Part of a small language model's weights.
Size: 8 layers, width 320, 10 heads of 32, MLP 832 SwiGLU, vocabulary 8192, 14.9M parameters.
Architecture: RMSNorm before each block, rotary positions, no biases in attention or MLP, untied embeddings.
Training: a variant of Adam for these matrices, 381M tokens, 5814 steps.
MLP neurons of a small language model. Each row is named by its layer, matrix (gate and up: input weights) and neuron, and shows model dimensions 16-207. Each number is 128 + 32 x the weight over its row's rms, rounded and kept within 0 to 255. Numbers have three digits each. A neuron's up and down rows have the sign that makes its largest values positive.
After each neuron's rows, "fires on" lists the tokens most often at its 100 highest values on Wikipedia text that the model never trained on. A number after a token or word is its count.

L2.gate543:101121104157124114129170102098149153148137078047177130183090057109143123135092135173102173098099152062120110130082158148140131172124142109090124116113128088153105131096126170197202135163112106157133120144159134135091147130140109091140167103131120198133166159141069155140124187122182094136133062148120142094137170115097077114155187096168075135051158135109119150121112135148060122136131092129125131113140114154144146138163128109134079134175136135063114129137118107154124112130157122113133099059136143143126164154203116099102148167121057112165128195132195150157123152126118126127
L2.up543:168152096117173112109133118147098135169074132100157115143125104141145128137136145142105143125112165137216154142116136134116119202104144114097121125084107091168104118143102126142222112155120130168097123140154111072138146205165142092156205117109127232098170089117102135146131134139106088067130102201125086096168160139120104159102135138151119161138107168172130161137152085130073078141120154110160169037128161150120135148170108153117128115077145101101165122135124115149127129119133120149130137095079087137096151160162104069150191168110170147181102134081193110101120171133115090172
fires on: " of" 25, " that" 20, " to" 14, " County" 6, " about" 4

L2.gate45:130140115180121124163129132100153115127063132134094087155109161103147119127126123126155033105086123085146140150089084132126190128155098103106147104096129132134081137091196106122170080115142099111091135102136135129122124133149160123123132137171161115165139125152143130101171123146073110071136085099119188087025109117140113149096130086173155122123145134070084117126138169162068124131132095089175080155141186176100120112133115155138106144138150129150046103145138122111134073123107145088100100107153090137103177158085135151150147158112117150136137195154093129094159072040102162123
L2.up45:145101128179102090103131096087196194170106090121114123180148135138144125072162155101059054181123122074151124126145141103127157088178113132067069107056139100153136102112120116152105123156121079154124152168118068124089102114128133146136169099090183192154159095099154138064112170120140144091152141074162146165120100127154103119147099149128069166107113132082117136181141121136048135157106104154150080151162139105109163180149112202114156092144127152107112106145111148143131131083131118100117146069168094102140138141116117180145110162146182150107071085113145116116134132119137168109
fires on: "0" 50, "5" 19, "9" 9, "8" 8, " department" 6

L2.gate138:149138104115113149150201108146101120110131084121150205161104185116135128141126091101134153129134137109122109137068086076124101082184120109163140087175148075119077139159098115117111083116148134136102108178103171083115099157116056109124148066071152196102100173121140128148039124100088170126153126137162103136185110068099132139172148109156102099114127137104098106100113121160151111127090128120126122111113147188154107120174120104146184084142084095135156101125184114139141186144093127154113177130113150134134149120076098100114055153137155136126152189115105101118161106134125123073
L2.up138:145163143111062113175156102108186126161119173203083165098129137158058104073164058106156145183186163141190122146066071148141153132175144118132150121148116109077171190126145157168132072145143088109095136154114131123114141134135098158173152106152080158165128143144109058186112120134050073088159145087105148139141155107129072133096118111187168100143136112138121157166146145098072100131140156160178167178086116129195119115130118066161210090113172115123145156106112170196107157141071184118150160107122064128135117110118130110113096138166135161107116133170097099172227092088133111076
fires on: " of" 34, "0" 12, " U" 8, "===" 8, " Se" 4

L2.gate164:094118106092151155149173156118167153157094119154088147037180112155178157108107182195186133196076158130088145097151126115207108128135176027122141110133124167121128177127156125128151130089161167156061109179160079130150132128155142113062126123123093142104120110156144103091092108143132147148129093118124092114177089121159071145143141109069093129148124078143151085164122124138124109066150112127126155137094200118144079104156105040164149075147110131127123149151148070127114093142143128094099154123102111205101144094135137126175107141097118161141191255117122107153104133109124111186
L2.up164:114162139193140103094145162172114144114194149115110168146078141164122134130111113137131061185136128144159192128126071134124180089121155133157117107157132122183189134069106170130127153130129030181105102132138096118143126181150120149166225160131130164147177108109104151111147133166102033145165139068082120145134112134119093127071093141125158104122126151140097208120085084140138132202097146144112138112143101087111130102059132113108140198102132100134105130107103158139095117128124086089167150145151149104135099134125131102119152135141102133075108137095166216096159132093124162115
fires on: " of" 70, " into" 28

L2.gate237:154126146118182118230118110128164127114127139105136155077107157164181206101122130187088161135136119122092143159094118146153151185069054118105099099143137062140149095167109137069139102147143140106103099163109117081140113126147110114084108174037145144179134179169121117142152121123127098081198094132160092148146133076150143137092103151177102178158176113114166159108106119160089123084233150113104123089111123121139120112103110125105042159128161136106131071174130129133141145148047072089130123146128121176156083166135096118108177148131163131098138152099156109141141135143170123137
L2.up237:164070144161054121085158132088099129105146123092150135153105125127132076095131105125185120160102085106134133140136116081215179098119117138177103168150115146215141127049160115101176117108103164115111097080134108221139143129117127166102146118105139118154149067105195127155170196124126102140095122079090109105101184128117114135139068134130156158150212115162119164157095182104068137085141070099152109160127127143093160119088119176119091164116188143116135168134072142132056165116106052166162144134076161062137157148148173080145154137098139133116148153145112105112163092154081200178
fires on: "\n" 64, " of" 16, "–" 6, "<" 5

L2.gate227:136177112138119142100117120060142110122097100112094132149110118095122074135156133140182113143116140140120132159091097127104130146068155142116076140076174090155072058209143082136128101135138153140139140195177128153072156174135105102128139187130126131158134081146092140204124118171118147031178091137104122147114149119181105172104106120108165135101104137127139123148128131109148128085204155149112141122161124123114148116151103121178161090055130140099152129118181106134155109131083119113114117121164107128047101132124137152146149118181101136146145113122111182109123076144099121135
L2.up227:149080110099158118138125130054121152132144138126112173155142160158113114121169132190105176111131115168149142119102111123146124172091103141075157064149151134147139112175161121122124070101137116113099108076165089110163127093136058115083125162113106224169127170129104124163131122140148124065139115043124150154100128130139120170105120080146132153109120140104130093107103124063094132074150192044099140150126186117157127150222132103083176166126076168097110073170136193117152077184099089079121113090170184149075091097121175106175162131133165153148111124157051120077111102171196116165
fires on: "7" 26, " in" 23, "0" 10, "In" 8, " native" 5, "co" 5

L2.gate8:127124113188126104077118185109118141074094097125096114114117155112155126113123147124115133121152148138159086174121091120080159097162095145148135180089101115119141140161147076127139159174139126109164113141166135126095161130112102099103129140131112182060128100170107141128085110125122152126168068138151156131103100139125107142101093204111124074130085114017111120082092171123146084144066163113100091114157171088113156106180122109170124163123140100212153131160144132103142112100123082077132126127177128116161127182101178124075107152163085171124103166117202155125159126115104167094
L2.up8:104104176110121113101109124059158124197133138182083159107103128072129104068059146139091170117142155092150166114151105110156153226152095129126137106109114110111104112164155084107084107120157160103152123120138112129166096136090148150077131136140153077138131150131124130120188121122142119105139120160103114198108077099126133197111124137175086120146088169082172125102126126095103175063169185035156077114130192118137097153157176123142092118093147135115100070150123154136102121130100138103118125091159090087133104114149191179119159146112172163151095148144077128147116161125190202208
fires on: " their" 34, "0" 13, "=" 7, "U" 6, "7" 6, "2" 6

L2.gate373:126081166116117155127159109056115156108079122119111114187124116145109174115114144090157119088170182120149137119086088174128147124157151121078113186094174123059104139176072159161029211046133152141158098121133120136140063042083084124152177136145160182143169118123077151168138154105113159133092080107087165169104125087166140138127092170155104098123094139122120129226164116120067120122117136142100088145147130130123117156145162142133104159141124173136148157145116200134137139161072185054099149131112169130110179183112194132175170172134119124127103134064116109070163122076134138134
L2.up373:167138126101152117083088156070184081169133111121101117153150129125118141151111090167175087109141138090159103111112124068135146168176134141139118142099138148137084111112163066138090145151117134127159137146072148119119130124115116155097109129162142095131120134166126117146140138154160131110118057136151146134084135196165139154160121123094172088168085139137120098077094116089073132126138141080114106170098176141112123098096137142084062147122050173131162142083116175083101046152139147098107145107145094079153119130128159150172094091133123162090161106176060143062105159075123114144
fires on: "\"" 44, "-" 22, "2" 13, " \"" 9, "0" 7

L2.gate464:105160163093142138114137096135172112097094117124128220085108135101107151101143131085157139103201135101127128118177136126122073153117201153133154201111076092141114160167129133083087123103124125143176128112139182114126120123055114153186103187143128123103195147115129109084127133108096099154178083128100092099125107108138131116107118175155123102161157108219170140138119115147150109148121107091169118174128127107123154100127139059225192135154131145155184123088095149139097166107101193159123142083111112117124122127113187181130121114098151097163085088139116100106127182114099130133
L2.up464:107129093118171091122154177110113139120194139057161109192131123101156097144123109132096122136106096147116209132163147124153046187123124153125129102157132145140137180151169127120106095159115109133146121137096076139129147163067139061105162090069120112131196109093147166120172079065138132099118173120098132107139133112133129149157146099120132139093086199109098170141113111154134120141068122132089135110114134214130117126106142232129120140124136125148123114134074127108154151111203194109139121174077090097153111150149124084137203210173088066118147067202123196155117189124096096168
fires on: " Car" 19, "ta" 11, " office" 11, " Key" 7, " Bar" 5, " Lin" 5

L2.gate326:168129064091133168144128127075151174104122138136118108072159149152128131143167111091183112153097183134127126127170205125091100071137144184163147158125102125103234167188186156112157106131121144115104141098192139163172100152192116170147119118092139109123084110125110108110099103079108169172143102173130108148115116123136097167144144140153128135156135062092121084124125109154174122128215171059180125122139080146170091128118138156121158114148112118186188127100081122101127154117109119105119132133112146134180116147118145070163150091145133153079159107124135131133108116148108126112
L2.up326:122151123162082163134111105097100094120135107148165122102075111177122114138138138138152142141186102178061071087080136171143172126151181126181188116048131150219095110127107144127117071118109192090131095150149204121131119110135101178116176120101131117100055114167080111153115102141149105171144163138207140127090143092171129107183133168144110086077119162117102097080123124077210119113178088114127137115109106172102137086158160130170061112129100084144135104147122162094144147104116077162124107147106120139143122172092126092085111112125133154128085119156118096099137120125160123108
fires on: " " 42, " by" 11, " can" 9, " (" 9, "ies" 6, " [" 5

L2.gate452:124107147100141125142138157051124089176089132126160114160179098110066164080136120198182162072151176068159136189135090177120131136117115136110145139189165072134180111188159101123131112100136125103158139076105128099149127129130164104110108142103070138106153146105123176166112084135095096114147175083097123101138149143151089160108102151135119150144141132089131096198152062130081137107170148110171159111080134078090152144153112097120146111158129187149146159101058138109121136150060110140134137135120197185167119063121146095184150107146188180102082134159136155085142114121167151148
L2.up452:162085081112121095171143123128123161166113117099163184035116130144051112127100134126135138100118171085143076161205120090140126069125113161135150155186128127151151050133125124186165145070142145100133154138151137152092163165156151074099107116148163135157164103137142062101108081089125125051083103057093108080154143197104098133105094098127104168095167104169118174134150098116136132111153127165117181138132132079130145157131108070172118139125126107154095097188122158084081136143145166093195094106108154161132120137142139091167080126120130114160107144110162099171159192095179078165
fires on: "–" 14, "gar" 11, "me" 11, "k" 10, " b" 8, " of" 8

L2.gate764:158129165059193158120070162211137032171186151049184051122074108086133110205131142090062178126132111149135146114155176140169103095126126140174178083104137155093148120119135163185133102090139091104138117096144122149131152125130136109126046083159141110123175106135148144102140109128119146143108082142089093134147083142171156067167158123153135091141171187135151123096096153128106150075087138115117086119137129084110103116107063111085108151135132132129115140120142105124175136137126158130137093080133105127099117096122055172161126119169090143157160087154143135082089133118154171158
L2.up764:103161108125149089136145098067118150152101061161089117102207144156127102100129117161084099117084067108159121145118088180111159146182136156028116106133155083118108099094063122136148207155122148140130113122048184151090128155076097196075123172122101210110110113136124129157166118107090106062116120102120141092086157167133185151058123135118199144074100141154080142067176142160151097114082120090060128156168114168107121124165118136174143107163134138075160126142139169112114115150140108175121134128171131124089152146091172169134116138095176126129158096109201107111115122088131113134
fires on: " the" 68, " his" 8, " its" 6, " their" 5, " religious" 4

L2.gate550:093186086104157220106125125144110131114134077104115162139146138146199099111165147114176095177105186136112183177169135110139117115101142118114135157131055146087113102142135121133116182141125127109077092150154106118150132073128168185174105107135134160148116102221185134110139144162183108137119197136091131070150072105122123136150191156055148166061101090140139153143109124144139112093125092175090182160123092182101108111139166173123121025148137164146174153070168163127115113144166157156147145146132126121128163129122119110139137139131105074100102179150113151129095081167144103097
L2.up550:163128129146143103101147119104232157099116105167092133073107099113125120149113178166207160183133122130125078137171091128175147143126157143125123128143182095125151095107045157131149158146134149086118098154124150179113133138128114162108178065196124166151118100172109174151149133101075092114148160170101102160121128128125152117115120132114102081199144105139165076175136110178102164165086104116141204108125145118138128132127141097136096194132130148176134137087155115154139118137132167109203147196127167148174113175134153155141105203171122105149077115116169133141097096167084154136
fires on: "1" 28, " of" 25, " in" 16, " on" 14, "5" 7, "2" 5

L2.gate379:147163076120157113154132095164106135084126155093089192129121130098123130044102161147137161223134135120089096128129134170162108138151145059128138095150103120105109137115152148172090118070129164119145115090183190147162131104118088066169159125127153168165139071115079069186140089104064154112157115135100123138144066095121159185091153133159122166091078093136199094157159116130142156102113103121080093127082136131148127130179096084149080130175134124124126138114123116139217102122120122226163159172117130133149110095126180138142149140118145148073195142069139176195144110124141088118
L2.up379:115169165128114133192116129180152123080144122150155167087111164127130160123075107090151121166155158120153093139107123098089151082136130109114133100111118160150100151099124113143134124133220144105126181116145170179156210165107129109168119080197113124120057104112100090125178132116141136129118138123148175154071130131132133132149136117115119070140122045165156135146111140137121153132152140126132133102114131130074117120116165081116145178118108114145175035135169077159119101075114131151136165126199099094121063095097157066102058093127094114111057085134151201155151118096075113087
fires on: " on" 27, " of" 19, " games" 8, "+" 8, " game" 5

L2.gate699:136117098121092124074130071142142129139170116139128095073130117118086104079143125087147080090125112231075121150120142136086169177156099174114111157061111104128079123094141094141097113177155131139138098088102184135145155104113133076097141125151087141146136175164103141126165132176106103113165153158149121124077091121128215137182170132113121069162132132133151056135137146131097163114122137079155178181103082121093069118176118148182070114115110094142117158167133163129119082098091159091096156106109161126175144125136129176158155175120116130109105120115172188123115152120085193090
L2.up699:186145058183162079076102066096065163183153084097124064078149128151148104084125149156071128123118134117105132127130123130168103144114129141130089119065052041110116174118101107064122105170133136173134130151116110172138157184143144158107186070165133185124116128181091173177098072125118115087137156112143114135129116164113107132136152114120138109096175134111115082140184139127154179147132079105119165111219125113160099120145145148131164139136066104143135161169141094138067126076090076078125142103107132148144114124139133148113082161141084178084142144160072176117083099138084149122
fires on: "5" 34, "0" 16, "1" 12, "4" 7, " Ben" 7, "6" 6